python train.py --d_mlp=1024 --activation="swiglu" --norm_eps=1e-06 --optimizer="muon_variant" --lr_mult_down=2.0 --beta1=0.95 --batch_tokens=65536
MLP neurons of a small language model. Each row is named by its layer, matrix (down: output weights) and neuron, and shows model dimensions 64-255. Each number is 128 + 32 x the weight over its row's rms, rounded and kept within 0 to 255. Numbers have three digits each. A neuron's up and down rows have the sign that makes its largest values positive.
Before each neuron's rows, "fires before" lists the tokens most often just after its 100 highest values on Wikipedia text that the model never trained on. A number after a token or word is its count.

fires before: " |" 23, "\n" 16, "3" 5, ".7" 5, ".3" 5
L4.down730:122159132122112111135131118122134085143126199114151169142122146141144205165098100114109069159190105084076143139141136158144156192111196125148159216118101122128117181112127106128078177053147106149133094153106154066054143097077136175154129183082108194115138076170115081117126160140123178132141119126125079079067163110176129118147079127141102162191146131124164120120089084131094138166126124054074132116079093193125158114163149155173192115129127177162102092157095120138167143129143084134150132135141146099148178074102156122132128162144150128144139162079143167096139158141139122199

fires before: "ct" 18, "ated" 14, "ctor" 11, "ed" 8, "cted" 6
L4.down117:139121186144161118109100091126158172158109126145142127149090096129124148201120102134133124202091092186152133085101156000143094128130069131156100073099133162172071112107126122102062165090111096147164110158173135110126170150125127172069122089142155137104130137132122186083120118150122157143137143124176145066044082150091161129131080127137138177107132111103119142135144173137113143091192134100173131114148092116133129155157124175056125093163131105138113181181143145105187099160096128183084121127142121143065107136071130133109123069123089116159180109067108139096066091154106136170

fires before: " States" 34, "E" 7, "W" 6, "b" 6, "tern" 5, "L" 4
L4.down221:113113103121213124100156161057154130105157116068165130107065108131109091127132148172128119109094151150170145115175150097136089115111113072118161133097103142075103126146112143127175169113078158099090132106105137144085148179103154151143148137110115085099160114105105123158118103145110141109139072160172153190204111143164095139140084046125134123137149135114149107169109130199101129063123100130127164097083102132131093168127109110078142146170149130140167150140133130167176132113099110181194180131105189028095141108105163074173118179093098164145147083180124123108158136133116158189

fires before: "\n" 24, "-" 12, " of" 9, "A" 6, "In" 5
L6.down529:132132115081101129165133099135142099079061182102158118139134083097129137127101151066120183145116121127143142139139106255130080100167181109079167077075134181096137112098166134195141165154109114129123135134101178175128102133144122157129151106157170129121082119096194170141145155075118201058139137123168155117119166091162152141147169109069121189118118188072072144126087119122085182168153084070147133115118168196129132108113157125118103088167120094147105134163143144062140104112106138114118149195117119107152155076090135172148093161130112097143167166138120108075113111177156087132

fires before: " |" 65, "." 22, " by" 4
L6.down786:156124104097097127082165154116101111068176124176134087062101122123178133159120061122148127163161150121082156114151134194090090160138174148226097143132141142110131129107131103074141069134102133145126121040102160117165066071128130109113115138152101121170099087179145151154135146151099153119131170114096078107111104133149179091153081090192130093101114123086098109136126062138111103179126132160128120110115128092120129185077163193141096167139187152130109090120151132097103105121172145133112150067116116164085139151077123138119083114088139095122136148170146137166141132145125132160

fires before: "ord" 22, "ident" 10, "erv" 10, "earch" 10, "ear" 5
L4.down711:091151114127117118079166170104124150187101122104147135088107070107128191135102197115190109166136125083112107105161102132088111119125154090135126092168079059119115141193129121108168148114174185135177168147081177116153129098116115146136110164099063183190193121101132138175150201181105174186139112151158148136136133127127141090125116112134164166113148162129100087147146154137172134077157148102192106100095111107158119133180132159120107109070095164124131145119184139100112088107216097176167105153067177094174111114140137182126217092137147150143141112090158105112142172117117155109

fires before: "p" 60, "ot" 19, "ow" 7, "ord" 5
L6.down692:133154126088110083128066119162113161145165160138093121162141131165121157147143044165149116106121096172193101123129116111153167175099147104137122041203090098167152077092089093134090137158118125111155082145140188140109122095120165088141113170123115114113119100177143129105126087192117154073079115184135156169105206101113195107130127109102145119172134143171162140058129090103169154165133132124118066104158142170054065135103166141112078156110148107158176108114116144136139164102117115167111084085139143150131147131150132131121152172138093201140108118081108050062086145118159134140

fires before: " by" 17, " to" 9, " by:" 7, " as" 7, " in" 5, "ly" 5
L4.down433:121135153083139125121110152108180113139119116091165082113145150134109180150103103088133090148164086149121179047148143089148135168168149079128109172094139124127150146119062109045153126097165148189129137111182136183162170148244099151132139100093140064148161072105144140141134183136067175082110101158102145142125096153141180103179111100094138126151081084095130142065097134136141116114098170112127123087050181139114086151107148143137170076203172160152122118138145147074101116108095180122151107152133172130161141110132098104127203104152098178180162139107143154151108139136180150155

fires before: "s" 14, "c" 10, "C" 10, "'s" 9, "son" 7
L6.down142:102117156134109132158131125138100114132118082118128094218131123159105187123181163157120080142108128120129080097125103121112144092100100167125125038121106105144232108149141144141163105169076192166171131090121125167137115126081161135170161118115098162095098101088094150095153142128176189184122119149124175146096182150123121198131130081079168167162114102167131142133049184132202177156131172106168090082147178168119137128112203072084089093089140094121160091093150108095113138125119108130095122133114121110150151113112103111187135145122127169095126115081124147112079143113122087114